Weights of a small transformer language model.
Size: 15 layers, width 768, 24 heads of 32 (8 for keys and values), MLP 2048 SwiGLU, vocabulary 8192, 101M parameters.
Training: 1440M tokens, 11178 steps.
MLP neurons of a small language model. Each row is named by its layer, matrix (down: output weights) and neuron, and shows model dimensions 512-767. Each number is 128 + 32 x the weight over its row's rms, rounded and kept within 0 to 255. Numbers have three digits each. A neuron's up and down rows have the sign that makes its largest values positive.
A block is one neuron, or neurons of one layer that tend to fire together. Before each block is what it responds to, as a language model described it from the Wikipedia text at the highest values.

Compass-word place-name starts. Fires on the first word of multi-word proper names, mostly compass or position words like North, South, East, Central, as in North Macedonia and South Africa; weaker on other name-initial word pieces in tables.
L6.down272:104117083114118137110167110121148184123119109073089148181118143159133110094102103124181183123147158131109137083149094149109078104105077086173091154083056136130161065139148153117135109128109150126139092137103135083096141177183100130132149143154139141101170097107086123120128096122115085102151077120104153168136128090081112139211178173163070162108130109146153169156189105126168111106061149136127123172144137113188117100149144164094208124164163080139132153102151113061148140146068188124167033151147105117110075033111171114093072147121142175117051114167125155107081149167127157142108136148104145143115094108090166161144102123190114129074120125121118137173102179202079126123184085129146148142095106133144097161146115105177123184092111131119102070140163110130104150118065162
L6.down285:122139139180145120198123177095109150171170221119159128053164148124136112102116121149130139131098131141147132114150145102182104093144175089092060051177087096091152105160169150126167155062118119141140145136176115148110096155114143168143142168201090126179088132144158124124102138085107149102114101170086106134144128128102106145139168180104109175122149147058086153134128138136111101081109079108127165132102128195151156090107165128209112157139181157115161079102112104177160094203117102136168166093157083091180167120080095164146161145149128160125176165160185079138104105129181127120131113119123124108159157123154087028129089104146128158139148128131131139160139156096140144123098084141131111170066108086190083142127133121147118187078137144076122138102142116118098100134092113
L6.down298:100072142115131157158190210119136141099116155169141094138113145145118049134130088120116114125118130177063062108124168150121074145128110126102133209163104083124156155108098128146104109117152146139131190128175135103154093180142089164135159118186138068124120079144120129180143156159149130123109130064110143145095119123077128115119138155153160138121182157051088162110122141157126081199107113100108243088166149159216118108112139085102085072097158169138146136141169050143115111121177086094144120142173115123125125156154193069083079105135089110089107120123201163098082176120067178140087131119137156100135082132101079160098143129105133122155077135144193098133129088143118125109167089077140099118176103155144094121134169170135149132108140100123119149101123156168137138067173125
L6.down404:189185101084147094116174134103072102080118136090077099156089133109054116126112154155171128091081091206071104168105132103121158112095122225125074100126078107120165089173146115144184097169113111104105112107091106158118077117092108123167098101130203052143160022129095104169118129136119108101180153169174069142142147098091153115176145175084139147179086137140099165136100145148072140142117083137216116143165122103128140155132130092164142138156115156113099144154169166126082129126150135103152099143118078151120110081054119070106118078084109066110117116134126139153136123079131077138142120060107149146105131107073213078115115180119102159063101105177167113116134165163073089106058140144158144170136167144122157121164152185072164146096117097086127136181135081164122119109126097
L6.down502:122142149125137193116165117128110129161082158156122120105072113098064195086101178161170089190156140043155164154111116132116132104148119136208091136127115149157092158110059173106140193140102132133161136080130092082109072151111136156123107121155091189154162130136211128146148084073091130097136119110102202097165126197116126069094136104127097164123124117144054199122139127105115119114091101095143127106135116059132104094179184140095130094168147113131082119131124133108078063107147113151133144170164181082112114149119155164152079077120092134064151128168106129091115108144105149138095091135129162088129120103109145176081137121113154122153156142123036100164152077140170139180116158103081164119102086100165133142109140139157133153127108114080136059174114083134133122135153122
L6.down548:146107170064159090103116114103064163064089087114101126083158187164146140109128186121119154150115129127131120133112062131160067158121080142127106135197159135168177151130114182101137103137143096063097123126138123182117134084087172148098105113162096150124134114137090174127140175075110140096144085098178149119109121176132118102145153117134171142113118138137101225151104097140121148057124111150095121124093142087094123077100090178116128118156103138109133148120152113105098105133118107135114104098116063089158152096075106180220119143120159151122153185120158105126100172087161108115105194142106133136087121131091057183109142095122185122158092110112069157098141165137115105118118081116139148165097135093172137126121141154116115159124149159127100102077127131099162154125169078
L6.down829:127178143108199114181122115094070090095116042151127154127102141150141159112110080099057151129139097127178192172092126121141133147096088174151152104134117100161121075139087129117107140112082171118093157146114086152138127175148120150092054136103188140058168119118088100130140127127096176125139159123162110083104167185153132152127102126163094126155173150082049167200127153100087159109142127136098132171173161098163126111156111136102169144123072136066138112121152167088156113111147123156139091109129153169172116160142114130096110147119137125088184106047065124117046149142137102158129088124162130144091117132134119116174175093084143144166123113106056138108153095130166168129149173125118176072134033136155183168058100112155139105076144124107152094114148123104123117066095122
L6.down1899:085094134124122135111185086072179096097113158087122144082081135145147104070089121159234175094139122133108161101144118183103102110092089133102156136117059140117105112099116169112168095133075110076100145141117112109140155139112114118153075142145165112125127124132119130102186097079190093107167146162107123099178133085099120145180180145127135232148078114156116117080145128091140127161125130133144171144137138116107095108136124161095161151157109126187183121123231093137172136101110147073159084100143125115148130174070133159124096101139173151115154148171164121115078124094069078184104159170151145149083130047111137059108150118135135147127101103120088107171131141154126146127135134128100133123135127139177133148143119228126155101121168070116133133127140107117097129125063103

Incomplete multi-part names. Non-final pieces of multi-token proper names, mostly place-name openers such as Mount, Cape, San, Fort, Rio de, La, also mid-word name fragments.
L7.down86:175106143138171130162116105099085057150161153115125086139100122123030089167182136151209154164138086174140112128140134137163076147029134153155141106136157142140139118144186149138097211164150139112117075116171141139130103124172113132138134096097197130120137158127118157124136126173138146094099153137118150134103130133094092094126200150114130207151185111081144120072087124173111110125144111089158085145134069040122142074175127133208101128093161164157116152114166104119157145117099162152151127131131167115072098121079146089128097150135104125079152124115154141108152137163119118115151101154118122117063087151094051115106107115161069159171096140181150162114113137147099178193118093171132115152132083167136149125164132170084173107150104100165168114181147092121059114176181110
L7.down246:133072160170138121115182193128210093063195134118115147128177196084159095085161137141157100119104189088139127119184129145139182170137104089152188129132174152159119105114107096105193090174111102127125122130092165080116167098093134103188142037066121158155153087190134119104123095091122128130105093151107113135101095103116095107145066145073125149118094125145140168195143139135125111109077125120084120188124127143166075129117120145175083159142151113165168146118163123169103099118152106158108121128141073196157105103084196175161127096126071184135151066101108150171074155111180115113109109089135134093163154130197142082092149094117149072146140145092087165121085121141145104120108134131131156153086119084140102089125131140163110142134122130204072122161096149157177128139136151
L7.down406:174141123136158088120190150101108128028139148125145182087099166086092105103101135059163110132191077157190126154133121171131154196126121164050120139136107135090131114118107101110113104159148097162090184136166144082144128116110211109128110177152150154123155111119164143075115128195092090084173158157108092129125127163162140143087152152109127126128148171107139116154147174116094129106137123124119165132123156096186158111114114138146099097119126131126150090082110084116148162127114157144113045210105160116143161096136134147184086114140114167099088169090160122131132145111123110126083066128125158067158151154111120105163144138146134135158112097185142133070143101140133153108118070118130182124118078146113125118241144075113094121079141095155114112124107162104135137135124145
L7.down410:131107133140150143108139130075106118114167160106114088156110106128130088115198139117148091099118121138187137126108168094090145172092077124133134153134126154126123089080100172091125100172085158135141176177097058157125176195114124141112118142130081179071130075159130178142142159139124167107133120156111103120143085159113126115137138109071202171119126134072147121147135143131146091189126200118139146169092084118139102047084124104124094139124159115134200104108094098086085136112147120125151141083157106048196115149084086148178021113147162146143143128115178118146164157169098088177153130124137111141128106182147123127093154077136129103112099098143083077231105118195139111104092114087099108090128156147131124098132152163114135139160133142161069157136091112093064124151113124
L7.down716:113126193195124128082137160128103192123121135095102112172132161092100157113195000176101118162189094187134132124135127132130070120086117145134129058057093133116133144106162094101138153178164159064067120083136103099088165128094116139139094053149190133104134110161103146115197118154144107129120116140104144145171141143205098131128073104123104152147127096147120093176108117151112146142130147138156103156130073099131140037122118107136087153126120147140121111160152139127187133143131160178142173136131087064171136188160136109129110116157112179089142092184089060144139120155134141101083096095091119124118121132132150162152151146134150139141130119153167101122125153121057127141088114079138098117163158163096115151143131200119072146129138145108212112099173152099077168124224122
L7.down1006:110087126172147217097152170113075137098151092113165064157156155107155155072154074131099123195163072166124061139130121121134093144098147118159081171134092134148142134122112133116134105186130161162104098173101089131111087188119127099100138032064156072070183104143093129142131114081157103097100105134079131111138108116081068115122176152186101230190108177169141126117132107207136104175132151145164117128070089193127106099123126145179156060186148169144108122144175161111175116170157151108144144155109134124126175126079197138107064106122095127100149124113106093118132147123132154120100097094122137149094109129104099174194152156222141139136118121135131109109117164115097115153136131084091143103174104119167094043175162132128150113161092165140183089147148087151086122093142133
L7.down1744:141072194165119152099156130077093135109103125082142184154155115127095158125138096108135174158171066121144106120122144132200127184089075132076128099104133159126132196108102117039125089124162115116125065111142127119050181138141158146113094082069123107142095091140141131148170063040130171167177114130116133136117114118125089146183181168138086191158074182206141123082150133127144106146119131196142159153143110156121077138141079113146084137136131139175156098067246176105184106129088201190160079181179130146165051177135125141130107102168100136130150139179192116153125102152148121239126161153162123130121129101141118125151155140155140172145169108181151100169140226124099167104140171117080087089154150107164082107168111139122095172102163136145197100179136119081106119123152125
L7.down1840:143096115120093144164206132148117103114103137126146114184148132116107180126104105120101157122161057106200146137190191097104077146112104104181123115130146091122165071101132106123087101154124180126144143083111127121092111131077124094172091098233095123089092156123134144099101118108135102141165132065074161101131139160094147145148139161126148092149065090120113121064105072111143127137090143122151076145158115076150096104099111154191137127130155095095143115133114126133084128178179100126069176166126122112166077110097159147047139066131117169127115074130119103157160155114089106133129134149155091155177101158114063142137125112110139130172138096169113168136177129130132204140150113105121175116093114102139124138147149084126165147177145110110099099133161150188156134132149158

Word-final modifiers, "career". Final pieces of words that begin set phrases (North America, guilt-free sex, fairy godmother, dream come true) and "career" in sports biography headings.
L4.down1048:127148123139153132143111121120119104099098124106077121105051168219121023167179127117231178144090120151101092115100082097110096113144104155145135153130092121140127092160128164152169116086131159136145097143076109146144208177104139142088055122136135134108129090084118173117106129105107072156173139092113087131146141112173132076103132144071112123130026156129148159125178098126152060162156076141108114080100126127153192101124091137134101122109066115077133180099178083130088140078100100077203028077195084169106136126064124139097117136150177157136109139124136116129109077114121130155055123131144134107136115148101135069148119095157124174187093107170167107094116133055127179105134149151124156104172096147148165140090133139136131092081090108083175159143097124131130117120141089

Compound-modifier words. Word-final pieces of modifiers that start set two-word phrases, e.g. Le-ad Guitar, Fr-ont Row, col-or graphics, sign language, Broad-way stage.
L4.down1216:085113096084119124102127109154177133129080133119097082102124146179159118084175137130086131132108094135203162146130160100186152202139134110107067107113119137124133165138157100123128153146149179087155159137155120124154185109101074108170117136184090142123135131141123103164163108126137193192094173131190073164108110106110149133109118197192113129148163114125173207156159146125141075117166113136098082092106087143082125113145114157135080139107147093128172130140152158168131161079155127119097127159204106125060131080123145134085128108113108142134094122091152125079130101134183116120106124147094057078117128158148133047112142185109130136119135158054167129156121089114190148137100121148173132154123166177110153077149148149136094110176120065078108111088088107167157161141135170

Mid-word subword fragments. Word-piece fragments that begin or sit inside multi-piece words, often names, such as En(sembl), Mé(ndez), plat(in)um, rec(ently).
L4.down1560:135103127133166116114160125159122131116117098125131157164086147095101097159161083109132143159172070091142114174127164109125096141115152108151121130150132087184161144148093064140164135164170173169144186098160127119125148150151119121153189161148085093070209114144142127105107106102149160168078120159100160212175172152086140107073166109115153184107126124093069113156123146157114125075047143160192126114152128164082105086156174106143120058145119113130162067102131053142148092077074090130136125110154156170136099184115148093119138117087113183172098170145153112069168113094188117124131184110071154127108192135133213168146103157141091135162169181152098087152095140093145156160054090180143114120102151191133133103098088101142135126150106146084115165145100088101155117128090115

Opening word fragments. First subword piece of a longer word still to be completed, often a capitalized name or title fragment, such as En(sembl), Con(ceição), ob(sessed).
L7.down45:059109119116081158108116108078154177147089064112169080119124147069162181075111170216176157126109134080106123176122118166146171102111138153113077167116068091085171113122129151090150152121091111145158154141155112089141149133131195135146034152096120106120128129146116141176163182199097073170114168114136161122121152081112118141069073094132139140148139089144129113198117121121144113126087073136101126177118093136130151097146112126066129127154107127130217152135119101087181112201159185058136172179143191117175168209067178099109090134129145138140134091151103097203109133128103135140093115155127097131111207125093119099150159121136068134100108127137120124128148150128082079178127119127121136154105125080183150142122082152135096123087127153112117130122079105121152128161078130
L7.down502:110161130143086112197092169106176129127140134100103109133157139144140145114138126115110114122160108152171156097132170132097160179159159145111150157143150085111121180095127136112162137108112091153147142096207161129096105104147117127098164132092202150089133160099156204089075151097118056118098156166115180165167093125128114123121119117098159139152143096131087138167052109113116139129092149117123113147152079123152122089145136094112147162069108093124159095147117113161184096178112077142085162090156115129162152140189107113125148090182168146068203135094127153106069140113112113153120070154152128134142074150114198145067124091159111158101093139114093113153133083124145142146126137147092113075188090158097123130164087112178135151122172129118110121092112141157176150115143162
L7.down989:110168112126124140087095145144064119101174127131144145124131133139100101087095087115072105176114144131150131104095107155090127171143117143145179154149115130144157153149182150108096082219142110159154111109109140104101122113119154134083174105097093116154121058163156136149119104074170111102136168186164081112169088086064134108154028121098122125129052106139123113160143145093117102131198099049122145156099069129104080153129176107104104153125116099146155112185123112128163100116125138111102209101152162111098160093160142084147097130112183121127187106109137130169162090082089133151117099073180179152118173113146108205086122193089136108193127149131124121159090107090129080211145090111106119120140081105156131192119094146120137151167119114144140163110149066115119098092102113
L7.down996:163160132181192191171064146060122158114130143099071144146153105096167084125117138105155152139130127144165135123138182069143145134149181130126104065134077089166126069166146036129163143199141151116157142131113152122133186154155113136165162164099095094061136127174088186133086161108091090115104164130131143138148157099115143115128124132150172115115058125093205131130114160090151123089077149132104040152102110096114185164165094143129166153150080130139189137129151135135191087150166132130123164098181160117140142137169105128122124144138142158159147104108120125085095108084151123087121064124072143146130152087091131107124156065156122130147148115119180140082183100156160168087124102143074117157102135149112094144111125150124155057129114093088151146169137130084140167120121191
L7.down1377:093168150093151125078187128100142167158136052165149087153105092123101059132099129157184105104127127113166103065118174134181125052106153135134190040126163068164123131086086081063119100140135100139123105140112140125173137155100121109102125134115119170116113179143143042098197154168105146132100113146181162146188203136134121084142115082117114195134143112097123163128173181099155113105100124086115138145094117208125118126130093126150150087086168144121117103133039094103164185137125106133115123112077122107092174098105145130087159155105131145132086132150148129094093128139137132091113115056121167115151153195143158124184154134125119165204103149094118175070113094075105148140060165141108146103162151147141159113107087120173108172154123118162137180160086105128176106156201106
L7.down1566:092130116109128162054091130105137128172141144136144101164125121091078115162074162142209092123126113155151103038100138175131163072145166128113117153145147149124168099097146079115111113110085109096137100113165100148196073129141123083110130116147167152116107138078139099169166057093096129185098154147170127093129163169111162098095085113075120180138103173108090113176154079137162105130052146138166152098130161097112169185149118061108117119096124101133153155139100131141149128177137153131143135126108160136146154165125151102169126079080121077141156129068130066086041128120127134089127176137113131125090102127140118084125133109158142120094094177154135089070120045100099146110066088124139151122165184071139208155137079105125136110090121117114109147215072080091133124157129176
L7.down1590:144154178027142103191101108140132148146127133108159151148125138168138136121122178117160145145122154158138155142132197091136137127119122089155135120142121086125140117142126129141106126155118156131164092150168069096092136155137129154130156096153165102077132116191171113100115081128129094111110070200133062152182181066154114137144104127119147160123117165156120153165057162120098077060184146154133167112143116115110090101190158104074098138192087111094138126104189119120103139105132121106114114161181154112134084100149146169137206107088067141132112097080104128071108166114167137119146126136149112119128132129155135167114170092148126116124129144183154115143094152088166135215123137117150123122067097092124114124139102121173102102078170122121095141103164093103130118182141113
L7.down1952:113163128136182097125100110075128110092162099129086117146117163150153112122082163098106139138163103098066111110110117130198115140104155139184178111104134127133152110115121089140094145168137183095147084120133112123176170145142086154163168164146152166080160156121171117115123135145145122113074060169138166067064149113202157092071167168106138118155127115140122109187182072101147155146130101066134098183151120137154086115140099122118138100067156187130160120118118144174135126101136118183181176096101114141184129149116164111098083114119141080140108172077138061119084113097133128099150139121138160091152053162109079137119106146128115096150138089099109115095144076085153135173139105063166126176090183162183161142171176107113123131157138082112165085161164083159141133111191119

Lead / led verbs. Mainly forms of "lead", such as led, leading, leads, in "led by" or "led to" constructions, plus leader and head coach; weaker on scattered word fragments.
L6.down222:186101159132095109146104101124188149128136183126201088090108177135159127150124125143118084117088114084086032175201138115118120113125155131143128109131097158135166136178103145120106177090084137071073085139109137161156126118108170154082145128096113125173102132103149160145142165128125178163120187090141145112141157165134122127129132093120077074128101122193154164144106120155112141113135113117119060152132120183076110106117126130166135118081125069114133098093153112132117209121190167119103097137123162131129134105102126140067138132094136149144161074121122113151139106183099154092080186072126132117076127190118156122177090140116136088127206092145132150089128140150148102134108098105114088115137109137140171122209169168150100064189154097134140150089180117126071100105062135
L6.down347:139123130120120071056182088123144065077142143209116105121094138150103165138086145112160083088106121141106100114085155121155210118132199125111121095134124145163140132097194096133120126123087101080128138189088122167114129118078118159115057136135066124075141172102164082183115153127087116113114138154152126147117105167102137127105127095089090157140168153170099155122152218125096148081114144138100099036076119115095086122102132128145107121094192104093132139170119114087089132112121161138106088107183143094177166113155126155127142135152106055155072139190154120108097155144177145179121145108103094097069129105112175186137086130108136168112119125123041144179112120045187098141141126192105161109149158106137148171148133126173094135057127067116141149166139079155125160108095119
L6.down479:165112131145137114107104165153141169070137106124135140210093118145072119169174150119144079109113113099138138158164056178200096067123124130172110120117157118148097135152165152123187136108156170110166081192117104122113102139097161152140063101127086140129123123156127101122160121129112142159131068123136111120101125086141138150105111178200127127115165105117092170133161167162088128064106107156115088116074092096165092127172086088103136167093169127084073129144142157118124120152113165155131091132129104161180135105156115114176104092109111106134141099109116152135127172097165143135207139150149079093185136088107111168139145124093134131172186149069114119099113116087142155119107091129127118147119123175147139085166133115181130195178125127155089155131113148131092110159072132
L6.down538:125148142154097184057029094136107112132079194129087152116151142158130132066141133161108141168158163135118093155181117099061169136107124119100151143143112092113138169113186135118112099116077123101110103163138090130098177166166131153141085108138107182188112133077117100103108098113144112117059070153136157140134098130146084165155190180102185146089153129085115174109144150113096155097124122089128133144156098076065088144129114130119173157079106094148192060107142132135183160126198177126136132142118107105134172113138092141109106112171112165235147108138107145111134091129205104161125145104151063132118126131094156140097114151140102116153129105155105087158085108161165134131129132151159160118136126105107069115132113128134128140109124114155124167161159103091088118152140137
L6.down881:153054078090087145117070143145131047155114140126131084141062100092100117175127142137106138156106143115129144124168117177170124131147094138146142118171163189159134182113144144109215121112137125168172109123120126151138090100166039147120104117130045126131134200078172102172095144128154119176136134107142137118121163135131156154130178158115150126094105069148130132117133109152158106110125067148144110125144148068098147168116074144110149113154165206125187171094090118177097103086130169095151177138131115169169150118141132171149187139103169108088065146219115179155135116141113140096129180143117118118126094147112173143135114180117110099142092123130145147076149115134183183177146145171106133138178078139124144105117116158130101161084137083157173205172046182088068095123186116
L6.down1279:149114114123106103128120169160142134201142200076053140162081196152150136127153116126103137059142180066136131138157175137148078121141099160146103129115153157127155094145124077093163138135142095073152111167132110130097090134131174166152131105152087110116123114107114105102096097140166140102125079163145129111093133153128122126135140183160132155136148155070153078146100126117128081149125135116146104084107051145168109060089143130112132084149075110159126147166137124122131138095177110114101059108132054174145133160097120098048137095152107146142106101123089155120077150128148149139099134141132119153151142113151112208112095081131143138187091111075181140075147175127153146183084185122178092071140153099111110158133095123150117208086149096124129099094170114160137157124126158
L6.down1348:136118109105149104114125112089168119075085166134129149103139169137158150176100133147172163183107141118144160128147099114131085082120162071102140131128166100174070143179075118115139143112126114127125185123082066108089109082156125144150148136151075089110093086100197106063111118173085158197031124147188081123139095188119070183075166116109139148127156176102148111185126163163141137126145104160081188111149138166166086116097133161158111078110108137065105124100104082139120102147111136158075115081127079102136173168125151167102127112091121118153160138100120102120122113131072110133134099111177117135132071153169147088134185121142182029140134138099167123151085140167152130188108170054114125207087152070147071162138130149104132179138124151139162130137137140107117114135122135
L6.down1985:112189130143107178110146128115129070100107091149033098161182101125128125113046154122138111174075153120154134135185133125140106129143143065161108129091128151144145167158082137152125170115119160112191126165157146147201115132121132122139102155166120176077118154082120102176064109167106140108080111106139127130157106078122094134072120086152138185084123132159159090155070139167117152150096134131058126173188082171104131177130138082112134116174146072105119129133125124116083143058209136163187106156170147173112101181144135154171135147132132113149091190168126158153165118115102194149155150143075110107158117107188096128120102118075125075132139103156136177109172141169151133144181083157106141112119101099117088168027103140225127105100105135132105213127126124122156123122090146

Word-start "En" pieces. Fires mostly on "En"/"en" word pieces, often capitalized at a word or table-cell start (Ensembl, Envoy, Entities), plus assorted mid-word fragments like -ingu-, -oug-.
L6.down162:102170162142105140171160142139083152108158167098180115163143132139191149130064166139197151080107133068169189107119139159171141077070107133152093187108124147101093107068127103149111168130182144079117112085086193116157153111165121121177169091023082124103110138077148086100087112090140139105173121143134158136120123155060133145174090092145150186098151136146074060125133152132140162078138129096056128089111067070148134153148115107145145098102138046122150145089060142144133123141129136207152117136145120151117108111104157103123220117117136093097151120163104133112082151115129151118185084133127104085132131121151111147103125074159063139084167139151133145115122130167138066140149108146118171158056125161163143150116118133098117081110178139155162152130086124098166103135151100
L6.down542:110128172117154135129138068094137140122185056113116127168163106143167127146127174118101092168220083138173148132097092093128172142171121095114145125138146130162149184095126079103125161142084134105185072101154127177095122104182149080047115176171145088115122113226079151204169198143122140136114105136120129098172152128107160098161101141074139197130111113128152140122123149153157167131127108131150139110130149131108120073178138105116128103121135100144144088107072125169130106106113113156131166169150184140079116141141106102108106092106114133183215159168113158122094091069085151132139126184091205085073138093123171173086181150143129121170132144142118117094137091114116186120130120131129124154093117116120110079147061122060155129183141147164164126170142096098104092080114130
L6.down1023:119175085156125129167110147187154110108124108119160077109169115152089139103057137091189165094114100147143137119135177110130096058139160085097095138135160100163137121103057072082182109117094118129146175145120138113150090122109165057115093163129171099116172105178103096120038080174176127121145123126144131100125116106095151090100124137124114209046127116121155150094150102128105121144094092136148078098083196164134105074067139085104159090108157142113130142145148117142098127106157140169089115089157101154122165094186193112173137135121117124140127156124152113186092059129144118184136103137072137159129122128125116122077122155138119089155104083184144070153145141113124144128108121075123113159143132139182180177150127062181138091046110091157087064140165150090141115125137112
L6.down1207:197191177131086107155166194111153116092167142134080123198075169113123147120116138137068191170065108095164089100110097133149146176059094163207116124079101110152103124128094138122170168116095129102126130176065106126126098149129108155116158123150108104146154115165088083097115154106125138065149137151127192175140103096084120140154155196145174173126131114128175210096103072116081163108041163102094122140138157137097177133157112152103104149141078188118145147153120175141141127108132146125127102118179114156153067125117140098101149137159130150147175081125130102168131129132189144091164186111084136118135147152140132141109126113140107098070135086180091137141145123109163119149084110127168115139147159135144110151090109098158107096109115114145084125142118167185131106100095117
L6.down1719:140134118064166088101089097162149130074155117131124118157128154086147158150060122095128148164078077134177061127041181086050125132144081153171114123156150088148093139133125122026126101113139083117114126111157121130101152183156094127093156167150146072104168126140136170151159090120117160125093086117163147127099179181137076121095170108122110181079139166129135145124200082142101065129180109118133120131170103113172122146091143111192139148200118136162069136104144133151158104154113144179145113103113151144097160097174116102086139130175157141164120134128140081150130113111118151144181134083146128092157172132186085181155126130127118092146098204086116139216128092112105143048082128121107127094161160122166068110068169122143114127106196149136099149158148129130108140098143155
L6.down1986:148126077119134136146121105040100079142170193115111121140120095147166059151161123132125115094181084083099141159162105088175147152066117095146139110108147121140102169113168101091128151121168141108112132116177096115100151119110107212125070174114107131172117179142128136135153066211142153175131113153066151096131042164100146207070136139100131169130067091123161164116139159117187137157153136081156194154133135174121094129123104155141114178100195167120173091082114148091157106126138077146108100074161139097101139156108136122161151106109130143093183108136097126074106141155130101152113126145163116139095111094105145160097073117143123172187163069093115099146171070147182172116167115167144128111112140109125159156128110101173076101148103137142148116116146174117126126139156151
L6.down2029:123064117147102131216096123063099147153183109098100134196115127157055160190160112145128089155125140129118148117152099159154107076147182104151189117154161142112172170164107042080130132107116076098112150124133111147118124136068160132141100105128155111108097156163095089192168160115198079102153113135158207105175141061113129062116144177102163159073118136079099173151123131114152184140134075144124135090130170102157097110128139080156175098163141120099097181148091141165130159098086055124141138058102127085135151042131105102103124136149096141146089103070107136169088116135086158105141100196145135091149123136104139152101129145150166078111107166203124221068091081106091142154180125125092139154137092153152147099153064102173163142142148103143092134130080152149107102146130151
L6.down2033:132144144131110112095165088105121139120165142123105157160154134154175065129095112104177149132143201169090091152118119120084127122157133108103118074151110139152120122178045085117168137195150211150082151118070180178143103152112179146160086140114057066067102156129129117130165127169145143144117123134155094161138201126071134133164150104162169197133119100068092131148162157114139172116085121112130102117090191140102073130129160087136160101162158108120151125175093115130134217123180092212097113112170123094116147134089127155175117151105142126141132086125149131086099150165166136062150138158097176076104200146181153148119154125176139130108102145097118150133130085177146101147085105153135112112101140136100102157186154105170103140124097191174070157149172132179129109136105152